MLP neurons of a small language model. Each row is named by its layer, matrix (up: input weights; down: output weights) and neuron, and shows model dimensions 208-303. Each number is 128 + 24 x the weight over its row's rms, rounded and kept within 0 to 255. Numbers have three digits each.
Before each neuron's rows, "fires in" lists the words (lower case) most often at its 100 highest values on Wikipedia text that the model never trained on. A number after a token or word is its count.

fires in: "to" 27, "through" 13, "and" 7, "with" 7, "throughout" 5
L10.up473:154118115114132131171075172177120122158119095171122159141121112113129154112078114117097147134107131147126162151108149107110103114173124106142115101109130122164113092149122117132125114122106128126158159071141094106137146150124141161145078157130100110172116162163140123173130093134157095169
L10.down473:091134168136136142138103136161134116152111177107180098138123105151100126155135126115094126132178110130133139113131128102126135125121119140135146176132147079134117109153093168097147116111129104106174097116134125127136123105124119126127167098117122145134105188142124135129118147153110160134

fires in: "of" 39, "both" 8, "various" 6, "different" 6, "certain" 5
L5.up1117:184136152127127132156119142135126184176110106139117131122103119118138152136167123121131131164148142139150150099139122153152099140112115124107172132159140145132154088124115090105123133096117104164140136087120131108120085137134116146152097159102070127166102141161121148121129097106115163118
L5.down1117:128157154112151118127137138157118100130095141186116113137131136119160165099144148135110103135114160145109135149163154100124118106132124124153156157142116138152128114096102105144111133134088135080120123149140124128145176060161136164116125069138140115088132136142139109139142109121154155108

fires in: "first" 16, "finished" 11, "united" 10, "split" 8, "graduated" 5, "merit" 5
L4.up537:143139159094097142140114133140185143083115098161107152057115146120163161104110106083095151147160078104094129116149118124137103149137095151120150115145110134142152127152129175144157179137093116158127102152119126120129108103101127137106131153150133090109142092132111128137105122131116118083
L4.down537:129087125151082140163128103122170124111132166129124103115114143132147120143101138118103096119166098123124139119169123160127129119106106135147165119130106115130150160189113152108117118171115128161148140147119188133138156136113127100122163159112150125116163167149125119121145117176147121143

fires in: "in" 14, "at" 12, "of" 11, "on" 6, "talbot" 4, "minnesota" 4
L7.up1138:130117102102114156133139110141126136132147152156099150097097122154127141124082094151095125155152116147099118137131117134158093127148148168151120130124096136107172143127140129155135155108128110107150138115171141112090113097124126103125102165162154103138118114128109152161116131128134112096
L7.down1138:120105151136128136164142087118136115166107113084115131124125131086120133146153145123136141143126127101150127157132154118108167137140096089165123140116149083117179135107141143128126134136112127094187115142167090153120169101152102127087116137130106154118173173112146133095114109141136146149

fires in: "two" 18, "all" 13, "of" 13, "different" 10, "three" 10, "twelve" 5
L4.up713:149110151116105138148105113140148166115113105144111090105159110151124127154105103143141101133148127133138103121133127141147075128114133169137120103164124140162115107144138092142116155113113109142105141097135087123135120134140127143117119140133108114126091150143161142147088116137115132093
L4.down713:144134150108074133097113115124130134107118108172151099146139152136148136129121141143137092119161143141161096175136153123097142111136093067129119138119125142154124095119140107112145099115118137146104122137127128128142128102103128136134101124135066159128137140121142164113152077114166171119

fires in: "has" 20, "had" 16, "have" 14, "the" 7, "and" 6, "is" 5
L12.up247:097087127150092067113159160125070147132157069132154131104117146117111133129148085133141109171136097180123124133153122140133114125080112128093154119123154150152133140095145100138139122100119137097134145170160139081113145103128127172170114163105139118103118090121165117133135120152121130099
L12.down247:115126161113151154131142137104197082142145122105120132131099138149140092145183140154112132131142149107110127094162125160142134134131147140145149142127133124165108125142106134101123119136094139122167148119118136113053126146148107122113141107160143123128134128148117144138138106119127161139

fires in: "during" 18, "then" 16, "on" 9, "began" 8, "before" 6
L12.up122:127124120143111174122134132144132149177107142136136148074146105123132170131149119072116133146123121120101125153083122108112097108150135133172129123096170154099127069128101107146128138130119127135129126102161113113132107157112098108097165130101079124132127155133137118174124139137161104162
L12.down122:094083107127141120133133105106114147091150131139139134090146126140159183084105139122112173127115161083170104128115112118172141153134100109108140114184129127145124134131096102130127138152120131163153131122148099176115110153106103132113147134121122178092145145105118126143121143146136123134

fires in: "total" 30, "south" 16, "date" 8, "north" 6, "democratic" 5
L4.up672:120130117147117136104139168151148114112129140150134115125156123088129118112120128156096082165130128109105072167141174143108121125112144160143128132134115176129127139103134116156104129148121109130093126154106112095124110118099143087107087166141131096121160155142167083147111139109120117142
L4.down672:142159104159134158140113127138114124194089086139119078146138110121127148096092063167149138144125134182163161121103104126157164132079164156168164173112077180107136169115142138104130114091109135141083132145124177158135093118060149091133112143115154128100117151134183124116141111113119113108

fires in: "used" 25, "features" 8, "success" 8, "having" 7, "structure" 6, "has" 6
L3.up361:114126151145113133104093155099159165142154082146194116122136158119122124101150133117089101155205098157153163134164134081103145107131117179104151147114219110157140109111076102143133143139097135119121144162151168121115134134153121154135154158139100126140174149123158137145142123119148122129
L3.down361:111176139165075104134108122158100105177157092134115126131109082141092044114116143154133170120144116099143117080088081133128160117101128105162152099125115102119160154131150138142175141154128080126128047137135115116162137131150120126102123130132140142156129109070130164145081110151116112134

fires in: "first" 19, "taken" 11, "goals" 9, "date" 7, "goal" 7, "made" 7
L3.up201:177124103136096107150133107151132149116157108126145180113096085112157132129120137125129117136138127139110140130139148136127154148136118173158139128130175154190113117140126147102149134118126141124129116149128122113145096121074141142115182141103096119150120138083092123132158131088126143149
L3.down201:125151141139132117125148144138148129140163154111183121117153154112149113131121106117153155128136109114114124126133123117116111171118128167211135106071105144121186152124148152151070125121123150166104120094135130151130152119082134124088113111098142090127142164119171126175126149113135126170

fires in: "can" 28, "won" 10, "might" 7, "could" 7, "we" 7
L10.up296:163138112097108180126070135122130096146139056155156117126183133126128139128113119121114130147137128109137175079114147166103138135095101105128147122103166135106133106131134104130130152125129171107111151148162147134123118130139123158119158167150118130121108128115136115160157147151130108121
L10.down296:115124181138135122093099099133138119134097124156139114103121117112111088142121132118127104106140113162152101181131089111124142155160164121091128119106149127150133120157185133114149136119146148119128132108107112137124154094145135152120155206175070119156165086130155116120080095161147104102

fires in: "was" 21, "his" 19, "after" 14, "died" 10, "following" 5, "a" 5
L4.up570:131125128153102132101141118143132111128125140108189137042154125126147129102136149084081136158096100109096105121129156105141090153143139117159096144162185121100127120103133151132123136129162112098112107154134156097163121141088170115147141098108127155126145084120125060139126163131154123107
L4.down570:098146137109103134134117133116138103132106134142153080125160126156102123116124125120111103123098105142122143113130148104148092170105144125123097136099119143133142137157139141131140147137141169161119130082128092116136187122140116110131098168120130148184085160106138124100080130153166139087

fires in: "on" 47, "of" 21, "once" 6, "from" 4
L10.up761:113123157103117175098114145161154138110141128150145131082114128135135141143110116097084104126158118108112149114162146165112095116138152134144096107123089129151119188124160123165165148174121066139099085115134123100164106100130153114128169130139149135139131118147098108153103128160105096140
L10.down761:197134105104151104141074114136132123106134145090123108136136127133158131165141132116156140148090155152164159143152164114140129123158130155117149151109169139082152129144206121140137093125102152134083142140168087136097184136092155149202138091096104117135097124097177148140135089153146132157

fires in: "of" 31, "manager" 5, "nigerian" 5, "for" 4, "copenhagen" 4, "patients" 4
L5.up1046:141130148109114118117123116140118166118137157137152142089120115102119174106158144134102136115143131100131137127164133140145125156135137104129128142117150104110164159100135086159131138129122099121102098133123127099164145139128154097141153168097097114147150146125128131167152146134156089160
L5.down1046:134117158139131136104109140156099153152095153108082115094122128136159117111096145124096144111099129136119113135116100140122087116105143179098130122122137110121130105121099111121138121167110150130123128179130108121174041164125119141126082136111180126133069131172101169161146158119086135134

fires in: "to" 34, "from" 15, "of" 14, "by" 14, "on" 6, "in" 5
L10.up402:127123134150132104098080159151106121135116103152132138125130122115155157139137110090123145153138149149146108146127156113137140095186097111122077132150112113137137145150167119116144186146136093191132114120147109110129148162130128151154113156141138126171114157093165120143155122141104102096
L10.down402:160127118153057153109108109115132130151132137101149113120102186137120137138164133075122166157092138147144117142145121105140119163156128080143087169120132127108178109143140127141113127146119108137127156135137068131099191139151220121131121142109123132147114162163175114176108122124148090125

fires in: "also" 43, "of" 18, "these" 8, "dr" 7, "drummond" 5, "other" 4
L3.up888:082149123121145150106119149106108177140102089146159123110150127126163101120113120103122113144156103165089098144160125171123151157138157100067160115175139152093121113167112140160104167111137102103133121123125136136129117154138095118125103141128153131142125122130137115167078177130124115131
L3.down888:134167143134179124098106135151165138113160093143112145128108118151098115115157182108106094131086122146136111099131133124136102090094114094181130150160117131193104110160095107131160129136145151111110097145135167101170148108108146161142120084131135136149175137115127125155138134141136131112

fires in: "an" 74, "animated" 4
L10.up202:091124114073132125131111129153138122146115130174132143074148068102138123119172141145152135124133156150117112136108117151074122158145174113104127159125102140123121128095175131151165160110115125134150080148150113155130129162129177121161132122168133127136122117119119132132129104088146089107
L10.down202:090138157130104116115129131105105099144118129080113119123132135145130074159143154162111166087097117154171093115119134136133134162111154119150148107151119142130114159150130136150111128119135115117135143101118157161107150125207145072110147105131113149106142123098147101068128088086177156152

fires in: "after" 40, "following" 20, "to" 14, "in" 5, "of" 5, "off" 4
L4.up472:137114161137107137071145154155128123084141143160177133067105078106131126154136108115088095149124117105078098117154149138125098143105147169090138125122172119102118128157160115139139126165122103107104128137173112107134146155112112116142181123084136122138099078121129107134135120126187106130
L4.down472:157105187117088101136114118112144133152152146145161128141153084104128135113128084143100131132143092165108133157121134149129113140137100126086130105180132148132128106153095123097140132120135125114137165131165123112145137127147090172155140156115154142124151170094123117100116139142158132133

fires in: "and" 23, "from" 10, "as" 8, "of" 8, "or" 4, "to" 4
L15.up329:138114155117130127106120112148158123132143151084128103092145097121114147129168089117084153169131107167086142121162087134140127159155106098098131139127149131100141105163113115150137126094149140089139139115167165122133107159084129139151168098138106099173113121182130092133104094143124120109
L15.down329:106143100119158118163167168134140092140116098148121125111137111101140119139148131121106147132147144140131139137147088106167143079138116146108121112109136150138135130138093081105130091126120108082116120131150114116098155125154107177108124092123114111077141102140135106153144098139120116131

fires in: "then" 17, "first" 9, "later" 8, "province" 7, "contract" 7, "divan" 5
L5.up242:125126136137119131082130120116129155133089123121187145108123092139121172164104135095140107102099138182118150117136126138100106114146132161092162125159169132147096115099112124114148127135135111117110119142139153131152121116153140155112120149097094121113138124118164088142123112131153137136
L5.down242:134171136120118090150138107150149062115127115101084135162138130129139104136121181139162121133105077095132130166135123152120110153113096170162083138106112104136135158178126131122136140135096149128139100129157121135111146150112089157110106128097153119123142114122137111158121146130093155130

fires in: "several" 24, "many" 16, "various" 8, "other" 8, "few" 7, "of" 5
L15.up396:128159136133119076137142091174144157118132138192148130100136130107135142093117138132121151124138144133148146124103095128131157139135086133123137125179120111184092124110146096103137144092120103137105069146170129122142124125085128152108126117124143113109142085176146131151144136116120160091
L15.down396:102124136151104114121146109142105128145098130150145116159078161129131095092123169169118161112155158124151141177160111128125170122170115100127117149171120150146100101126168124135088146026117095130106111144118136134109111095118088121148123118081123139113159105115136145190136146116138133089

fires in: "following" 26, "on" 13, "to" 7, "after" 7, "promotion" 5, "resulting" 4
L4.up886:164123117128115118081140075132136119127111135157163126089140143129171140066147159094094156149119110129134146121110081088135148136128160143118096154174127150105157071118090151143115142092145131105139136113145149125148113173107140138148102119117125176135116039138106123131123150072166143125
L4.down886:105157159116107174115135080167125097146167090144156118148127173109152172135074088137124128137109117132117081108128154142133157163133060144106127155155051107118168084144090137132140176149159140088118147136161116131122168117099123099114102116128149119112129082141124109178090123133134120136

fires in: "had" 26, "has" 19, "have" 8, "occupied" 4
L10.up845:119135143155158149163105170140133162124114137156110130111121158107139148083103092092105134177127107155103129119170143184108150164134135127161131136130103158141104112122106113149125191141111166097098155122131136135120090139131147101144098116117133141109140090122144094167125128122124088091
L10.down845:108119099174126134154156129098077151135117097122115121089126151158135118098098096164116119118128144147150169145151149117111122119070132121171168139150138122125113116134141138148129148095131138152088124138112112113144158112069106162145123151139127136066127135077126158079115135151136095164

fires in: "for" 16, "he" 11, "also" 9, "named" 7, "of" 7, "with" 6
L15.up1080:159156158111169110094105123128100147130111130171134115103167148150136108154139112098129109113114133124135117087103148125143136136126125154158153093120132127121161097130150144152115173147120077131139085124136143131148141163158120127128161146144093147181107128139113170147144156140138131122
L15.down1080:102091139102130190126140126113112147115155133086145136136106123115105136096132126173108118132124144169122078137132121153096115153132096102084127096117131148127166160133151106096132133125119114097097134160099163120175090118085107118129153144143195103116114123125149124174150073122097123123

fires in: "can" 37, "to" 18, "could" 14, "should" 6, "cannot" 5
L10.up223:125112152141110140119053167141132121118104080142149159082125115128161126142087107101115139155144137150133158110141131091115144149138098125137150139125157118109160132123146120104143118145138116104123105185153101106116117165115129142126157154092144144119117111115149126149122106134126097102
L10.down223:103128130133109108097100117147114123152130126139130165107108106133134113162089134106114124091139143125124120113115157144124132158102093052148131150090141157111153087087140131124135137117150149104182107132134103085112163100169096139154149135111129154133123133147151138126102110109121106164

fires in: "should" 12, "received" 10, "still" 8, "could" 8, "remained" 6, "despite" 6
L3.up814:133124119111077139107085128122129099120098158153135145098147126104180126115177105089105120133142108095155149106146144141138145149152106137124120128147124148114131125146154105166138133152132109147103106189146159129144143117134160109119173127122102150114146103102128106155097142120168098074
L3.down814:093125130099143124125123122107141145154170155105115107131128163149150136106123116105146102144132167170131133102139124105115099121160128111120184121149180145111152110090117096128142094144101162184132121120148110113162125151112081146150122127119132096182141173117071117122150157120129127133

fires in: "i" 27, "of" 15, "if" 7, "its" 5, "ii" 4, "iraq" 4
L4.up1008:117148127118129128093134133142149109135135151203144102112190132121101153115126125158092135173110125145119094123111139122097140124122170130120139089128121157141138137141123100131168151137133142084126144165165100134150127153126139108179158192104149127119134119120119135134147133118131083123
L4.down1008:080171127134119116133142129131133102139154117131137120131116084092115145131149150176141139130122165129106126107147160078119130152049148072112121113119110121122131162097114099155139135118113123111111128125109048105101139143153145136121126169140108158143092144151104142085121125124128132142

fires in: "under" 20, "in" 13, "on" 6, "below" 6, "following" 5
L4.up521:144171117097102149132150160146140157124121162151159137105153072100123124134133120122085118111140097129109083089121140173132119129120151180139166150122135136131176134128149135130145132142128123071148106155146180099135116129081168091114164114126135166153138128133110102149135138138127127125
L4.down521:137075158117112124170123164157158116159110148112148144120131137109077139124136105168087167094127149115149101074105099157086143110121133143164133134132081107103137116124153130136133103154142135111149130159108126105102110114156145121158140146132113099115137117137099083070148104113130104109

fires in: "at" 88, "from" 6, "of" 4
L3.up500:123110171156138132143097138153163141124116148150081134144145127134131134117140118154137115144155102126094089112161137122126106089166114115140099131146168150099147139140146142140138126142122111123133129173139126136130101151159137131149109146165120081136092104131132137145113109147180119085
L3.down500:143084142142123146108120163103140151122117153144135155095088207126141143095113140120116123135116147131136113131139167122167138131131112138117118149127163136162161158136076148141078100154112108119124103142162140113116141123138139068154156125146113108132103125140165141146113123161142107157

fires in: "a" 36, "born" 8, "in" 7
L12.up857:121160146122106131132121144118135131174118127126153136115180111110109158096207122118091143141122091120127085142161151122110107117125153128096122127113143161119107136106131143117140110111137117128140133156155148088140163128111173121141097133136156090154143118097118094170087080115160108132
L12.down857:150055124141103138130126155090116145118130122108123092134132140157127136153105138138136144120144122136127143136159157089112112117167151119099095134143145148133135098116094125168139130139110128112072161094121139115131107142145145097116124158131127151048162116150125113148083119142110142129

fires in: "angeles" 12, "loss" 12, "of" 10, "man" 9, "men" 8, "manager" 5
L7.up709:141110114164162106115124102130114201114130130141153129092137132112116142158124117120137115126141108125108112102175097096149105129114140130137181106110192139169129095128144108168143135109106073111171144089093144066156120121139123106131170164109127147119107116149145146137084160163146128173
L7.down709:129183117135119092109093152157117128156134133092141130129128113145110124096154179147121120144113140140123151167156111173093153133103062157134141101092134110099117169095137125169108158123123098110138117147137124121129119109141154129098097132165149151096104137144131145148146119151179144133

fires in: "an" 45, "animator" 10, "analysis" 4, "russian" 4
L10.up700:119120117126121105125136124143120136129121111128125132076116135159120117113103105098141138089128150165158154126127147106121143160166150137154120128132090110135106142140162143162149127113126145127140117113154122111141141127115149078171083097150125116128171106147142080118094120119148129110
L10.down700:121098143179125128139126132119132097134153138096110128118108142179136089112141121120140112111127148113166184143093143144105106125172127142128143099139130136127119118124121165136117130123153161138156122132073136113094131135144160083135116067164105126091165124131114117093111094124086144150

fires in: "at" 70, "from" 17
L7.up461:123093110130125127147128136152160116112110114155118123125108090127121134101177145145095153154149100137094150173122166116126130105167115146142106111112145122096133146156149137079161175161142103087142136158109085103150140139122146141154117100123115141140086149128165106158089108131160094139
L7.down461:146124122122105116135083108103175135137133162123139139172103139139148123124173131119085125145112116100144105145121153119104143163097128138139143161083135138143111133093131150127089144133133104103156140135197098169118173096163102130161136119076143131121145107142145124129138087161136134176

fires in: "first" 45, "earlier" 8
L4.up601:143156134106123156119086129147148139090125125152143114105126107092166116106128118100093102148121124120116132130119103177084134181161125150124154129174167141147105128117118150106127152150133147119114126149154182121132076146106140126116170143097112133121138129139114113191124126112154101132
L4.down601:112135124139115129103099078146140105146131131103136118156179139095119139157140112112105140126127151109163145089172097098073094151143120095178110149150086124132119142112137112122152115108114129115133141154137177116099164152105085125126133118163138156069159120149151119160133158120094127136

fires in: "has" 21, "had" 17, "have" 12, "expansion" 5
L4.up299:147096168140088120126110127151109161104141104179142099125105128147143114135091109103125089165136121131150094169144092196140122116110124133115112117081168141153138137118079141114132132107113179084138146130143135091105132133093133117143142128144098133136143075103125152139152128121106125132
L4.down299:152131147138161181164131147138103086146119147093126145134126126142169101124113118114173181128139127102139095098113113156070123140116120177139138119103099138114127120144101079194129118135144163090160145140112089106124108148104153106167128141139113091136129167142121176160187160121103136132

fires in: "only" 32, "scoring" 11, "total" 9, "scored" 8, "date" 8, "batting" 5
L3.up232:133105139113110171125095109145172139118139091117108176099136135083149127152126094070104083127109141131075096155155140098129108148129130156123100113079157132152130113131091118086120122120120127140123117116086099138122106152117118099143071150151123134106169155117130116171121130098130133101
L3.down232:144130113179159100093132116132140136119155113141114092150114157116108147139145125125113143122173139111167112121126118115149171140109130099159162152101142095141101121112141128091116132136122046154103132094135149123156141124131169119101121132125095141116109131166135112065087100135137100149

fires in: "these" 20, "local" 15, "of" 12, "country" 9, "various" 8, "other" 7
L3.up897:132121164184126145105131151144135141116122127094131114114152136110134113144133085098148095111164090152124086100148129133141139134166160139122162156168112153113139133142118110188103152120103112151120137096096134125092124126140149148122104198159134172119108162154119123123123121105119164168
L3.down897:093180055116118129131146112181094079102133107112105139131115116150135166134163152161144134140077147120119140130217108149160164125099112126149120168131128109160113091132104120083141143109131141107094109119156112116131180121156116114143117129138141113103188125131112103152131146112191134101

fires in: "to" 67, "approximately" 5, "from" 5
L4.up259:119125128151157124144120130130124125137159160149163146098140097126117113131137123090134121120115059162084143130140152095095110099144148124119088110096133143120096126165160088127131131128127143085123100133142103130144147164126136146111176110146134118136097080098129123142097097107193110148
L4.down259:109165137112138081106098153132132123128171121115129118158089101142126107129148177146144103125148167130128177098136126124123116119163096045131158117126099144126192110119187126064108112088131138097124127159090088124141126131119098143133125103121168123118113195175127162163110130163109102128

fires in: "an" 51, "anthony" 9, "madonna" 5
L15.up439:158118121159116079121101126150089139116132129128162092099159090114132147092147104110106144096135118080142097154115111139136126133099110123108127171113068127172115134127164137136156134175154125130135098169124108153136143155140157125157107124127124121137113131162120131130145100116110104119
L15.down439:151114143114120102119112135135131123137134126108180144094097103154101109153169117130157133114130136151124153135126139175136145112129174121141069129134122152191148116145159160129132091167137144115147144119125083131145124168117110080127100143145121098154176133099121124151139122106116116166

fires in: "united" 62, "archaeologist" 4, "arrested" 4
L3.up603:129123126122118132123095135146154167174152154174134130069143138147163108115132086117086145131122110114124138124112148128100099120158107133159119119108109135109107154153152142137121087160121098100133098176083142115134127131101167132118101113132135113141142114107147108152100105114080100097
L3.down603:137130112152132116127153161117090173130144120118127111067120162148118131137139101165137114120133111175126131151110121140123113161127155143120157113126153166163142156176147164112153111145113088117176124133107179149162101161150099144109150138116127133127170107140129100105122079122130129139

fires in: "all" 15, "both" 13, "various" 7, "different" 6, "numerous" 5, "many" 4
L12.up1053:134120149111141130127114119136145135172118072147149123134148133115114134113109104104129109168178149141160116129154144125117144130140126125119110105141126117131128115140124084140134189113102135118110117091161113122101102143099162143123079123145130130123127119146097106153091115108112122105
L12.down1053:150136153150134139117148143125134137155111130117152088130085164154150135112125110131134134118107120129133097115134142117124141130152101120132161205119078147143120149144132103099116119067135155104101154109110120167123134074109128102170131141153167148095153097123137133092139130098130117130

fires in: "in" 71, "of" 14, "throughout" 9
L3.up912:101126120186133136112136131153119138165125127118128120125112119153102133092144125144132133186121106146105102127179197127141110101121162097124105116139107180135156145080115094148117131139136108115124155150103126103158140146125137126178127127096170135144119144091101089135129155124114115112
L3.down912:119136109129146095138117140113104120171111132101105135164104104124133095105159139119073135163118110145149121170143159103126158098093151083105088118135097138146151156118067098174133113125115163057121152149144089144151163137152165117135094094103125122095115091088151090155153160136098135148

fires in: "to" 20, "i" 15, "out" 7, "of" 6, "edwards" 4, "following" 4
L7.up197:157121109117122140133148166130121129152103112158118172142154080133146136098113125136110156106142131130121149120158140102133100151115122132120125151135108141126128129117122097154158153069138115118128137113167105097121154133124104102174097160113157152181149147102102115129154131185135117089
L7.down197:121119122117161128115125157149149148103127142120106180140104125110083142148144166139115122129128131126138134097149129126108124144131126090129115123126169137140143113150126110135172134100118125112126119156103134087122097119124176149132111142166131108159149128106083119105138114180110097162

fires in: "of" 25, "at" 12, "numerous" 5, "nigerian" 5, "ancient" 4
L7.up214:117111158086119135117108157142110158147138114170184096105147156153146111108159110126088144157188130144144118090169080153107133183123098158148158127147149127133148159154138082120101122140110133096095127146136113093124098134132177129146151130113093146127132142101100115143145097126170108142
L7.down214:104129123179088150121152133140125136134124188126107173131106114156099116146134175154128149084095117128192112146098146134155117152095105112125085133116114151151088117081127152093165124144126129152170138129142122136086123160119126147150130109132159104114172089135124096109142134175113155149

fires in: "other" 18, "all" 12, "of" 8, "each" 7, "both" 6, "eastern" 6
L4.up229:119141177124098135144078150121127162161085161139128104071157140135158096079131123110114149164193133158166108129098127183093146167149147118106136107204134146151095092138130090147108163117129109147146087146160142105109122117126114107100122152131101145099155128140146131176136152112117134106
L4.down229:134148128143145154150162140118138134141112078139122124165153133144132174129133116124123132134120126104078120107190146161148141167097124124108152150118105118124119132089110105134114113107126121130115143105086098121140159085117149106134110122090094145090132108097093120093166142100117152077

fires in: "has" 47, "had" 27, "have" 23
L4.up303:138125142131141103172086154131114175120127099132159147102118122136143086135100152141114128164128133118121131143156155165133147153115120146123127140106165133147095132175103104112128179114147135126097127127131163058140094189139136148150131110157137091124145080106177073181083104133175099130
L4.down303:127141136126135089151134140116134143130126114085127111111105097170139099176116122148096114105121150061155155148145111171126148136112132152161123137131157083140069132173112135146115135115143148093089122099135107075141138153105174144156156136139163115104155142106096129131152095111112118139

fires in: "during" 17, "early" 16, "before" 12, "since" 11, "s" 6, "to" 6
L15.up853:125095109139119180138106165147141111123114165113141105129137134089120143131122101092102131154133129117112137175103135135098122133148146133153118129142125086115091134096108126134151138124085146138123147163176121118128146163107153112160133113178106107099105158087101075178135142131176124123
L15.down853:107124088105115106130136140156156109168104148133146119130106157171119109121128192086077150162094164109099095142136105161137156122143141103162111145140129106113082145152120098138119142167183126134158088099130109095107129103105114158141081174145134153125106156134148141136119112134098095142

fires in: "along" 17, "over" 15, "against" 13, "through" 12, "with" 11
L3.up221:094161146137158153128126158140116106146097131167150139122157123128120142116140146134102123158098097120127142080098174151125091123149177123134150091145138124132143103091141087106140105126137104116122124064147126104120139156130112129141163111107089141163121157089107125164109118155189081151
L3.down221:128134106140113132120110142132113118125149165105129160162064126175128126114136125107117167117098093115156106127149119094144144125134175106142134129122135088096165129112121128096112133116098158111110145118109098115139216113171128116108152140106133156133096131150154086160119082161147086175

fires in: "from" 80
L3.up761:130141143141147147167124105129140127092130152114111136130114144134117122151140109135133135130131105150117122120178147123152142084125112112155123094110146142124118090131125115174144151137126072141096152184130102146140124134102160112132157128125155061099095119102098130116145134139181140075
L3.down761:124107109143115095130097120162117163101113141128119135150098140138154136146137135102107140124098151089192154134110165092087139125100149109136082132109117150101142087089168160104147150111145102152135114120151118103118182108163145121133147096133151134168112101128195116162125138151104114155

fires in: "first" 43, "12" 15, "11" 11, "2012" 6, "2011" 4
L4.up1062:141174099099109153151101134138135140107079121159132094120111129118158151154156153093112132119111124112106147131148093151100107155114147168102165117127141134114110110109083137182135134118123113124084162138153123143139085163112153084118122093128112151130146107142108079159162153087121141133
L4.down1062:101124127128075116108109087126143144159127137107112115135138133146113121145136146158108142108103102083143136115111117147103098153085132135153112167136079104138119106147128131126096136102148122148107107168154096138156124121117137107138107191124149155136156121169155140119133118125186165135

fires in: "and" 61, "with" 21, "in" 6, "on" 4
L3.up462:135148111109121118140128123140124171131129100194143158115139073113128103138141092140113141163153096124096089125183103124133130138143163153104125103136133140140120163157167156096154161146112148071133156132134135112170115128057136120169145114138149157134160122101109092153108131154128118155
L3.down462:108141120119117121132097078171156122172162120117118106091113129158143118130156086133145110144110098155099115175130141124143151133122160143085145117108109122097129131141131131113168152141142131130113137123116122119155116156087116121151113071141116113132112095116121140148133128162127123147

fires in: "by" 23, "mississippi" 9, "to" 8, "santa" 6, "of" 5, "vincent" 4
L7.up254:142137158127111122101114084148141118138106149118184153137137122132148166129138125128107136156118143145108163097139162098118135175125186150128117132118126111136144102118138118137137090112115110125088129148146087132160171156118171121141153145114108111135139154132125121126129125132145101183
L7.down254:131123142137179102161110162098129128108157131111192159123140112149104158127131089175103150127104118156138175133134080130139140114115118099131145130118146118134143130122125116102105105116123121132119114109137126128118116129163159151113178099154111141127082094138099139172139124120107113161

fires in: "age" 16, "a" 16, "top" 9, "every" 8, "only" 8
L5.up496:127142139123106128090136109143140092157112112142183128106142099143117146141115170109098118157115149157156116135127165149093157161138151120118109107152134155132127134099123130082144110113128125132160129116167140092152119125097129087120124096092136141123164076133118088143118119145102126106
L5.down496:110136146143124153164059131140151076140114094123116100143132134132122119137155127122170107121158124125122172111133144124172117098093179107097150148109114161124136115090147099142128122123099131123125130102124141158096086124172149110158127123155100149146137116118087114115148131185138135175

fires in: "at" 26, "the" 22, "on" 15, "a" 7, "of" 6
L7.up410:137101119146118143121054187140105154179163125169156157098131124096161113090098088122111145150084111133097140147097183131127130096150128149156114147136089137157146099142096124165121125130112161097116164145161120103125132153120137100153099123156111117137089142141118158149115138147135127171
L7.down410:121122119158111159123167147056141108097086122099113138126108150133133121154158135126120155143106098124128110091144134141152116118080101123146135142142133161121119125090105128105112145122107129123142107108123106153110159117183117123107131114170141108106145128108146100190138112085134145113

fires in: "of" 16, "single" 11, "for" 9, "six" 7, "playing" 6, "on" 6
L3.up275:136136122070148175106081134144149132112145123194126147170155122120107139170098146159147098140133157129139113167132150123155109151186103140127122142093131118113147152112150158169127132116114154122110150130141099138115127105127114141121103146140139129156093135100134120148111138134160125110
L3.down275:132124134122117091122108137120129156169132105162138133111107168128148131108141134092129157137159118147122086135123110105128125173153123113135139155096124104126116132155130141169098127154133089112086137149129118139108162153132185117137125121168087169125135109096152127137115113118185133131

fires in: "who" 16, "having" 13, "have" 13, "although" 12, "its" 7
L3.up393:132126129132159147140136124145149164122121073110202129103129088095139150106149104105067138159117124104150152125158109134137137125116103199037190116145166146129143097131106094144164119114131072124102131135147152173135130170123073115156142142125125112141142084087138100136124094134133122088
L3.down393:119099177120150105138068169186100166154148118116155125103127151121144135137096076091131139140127145087159145112153113115097153152124119081100143124123124110140079145134153091157137162076145116122096125138156176104146151145118093126134159134170152075116142127108121087135107123139091156132

fires in: "in" 51
L5.up24:116107132114135164086134140145150144128101106194127128079099084153129135127118118162114114153126110154070125136154143074092098106132143155144061127130113154141127165107175136110177134127123101134125129101115120128182146134088179120109106141103122139141195128106132101137088137142142074100
L5.down24:130108131131100148113110105067087094132118134146182151142128145144129098138067153095138116097116120075140124106185085106108116142165126126153129117077162122104168119107148165170093165146122128104163141109144141134127136068175125129122119167136127108101134122122107164144122118131123126116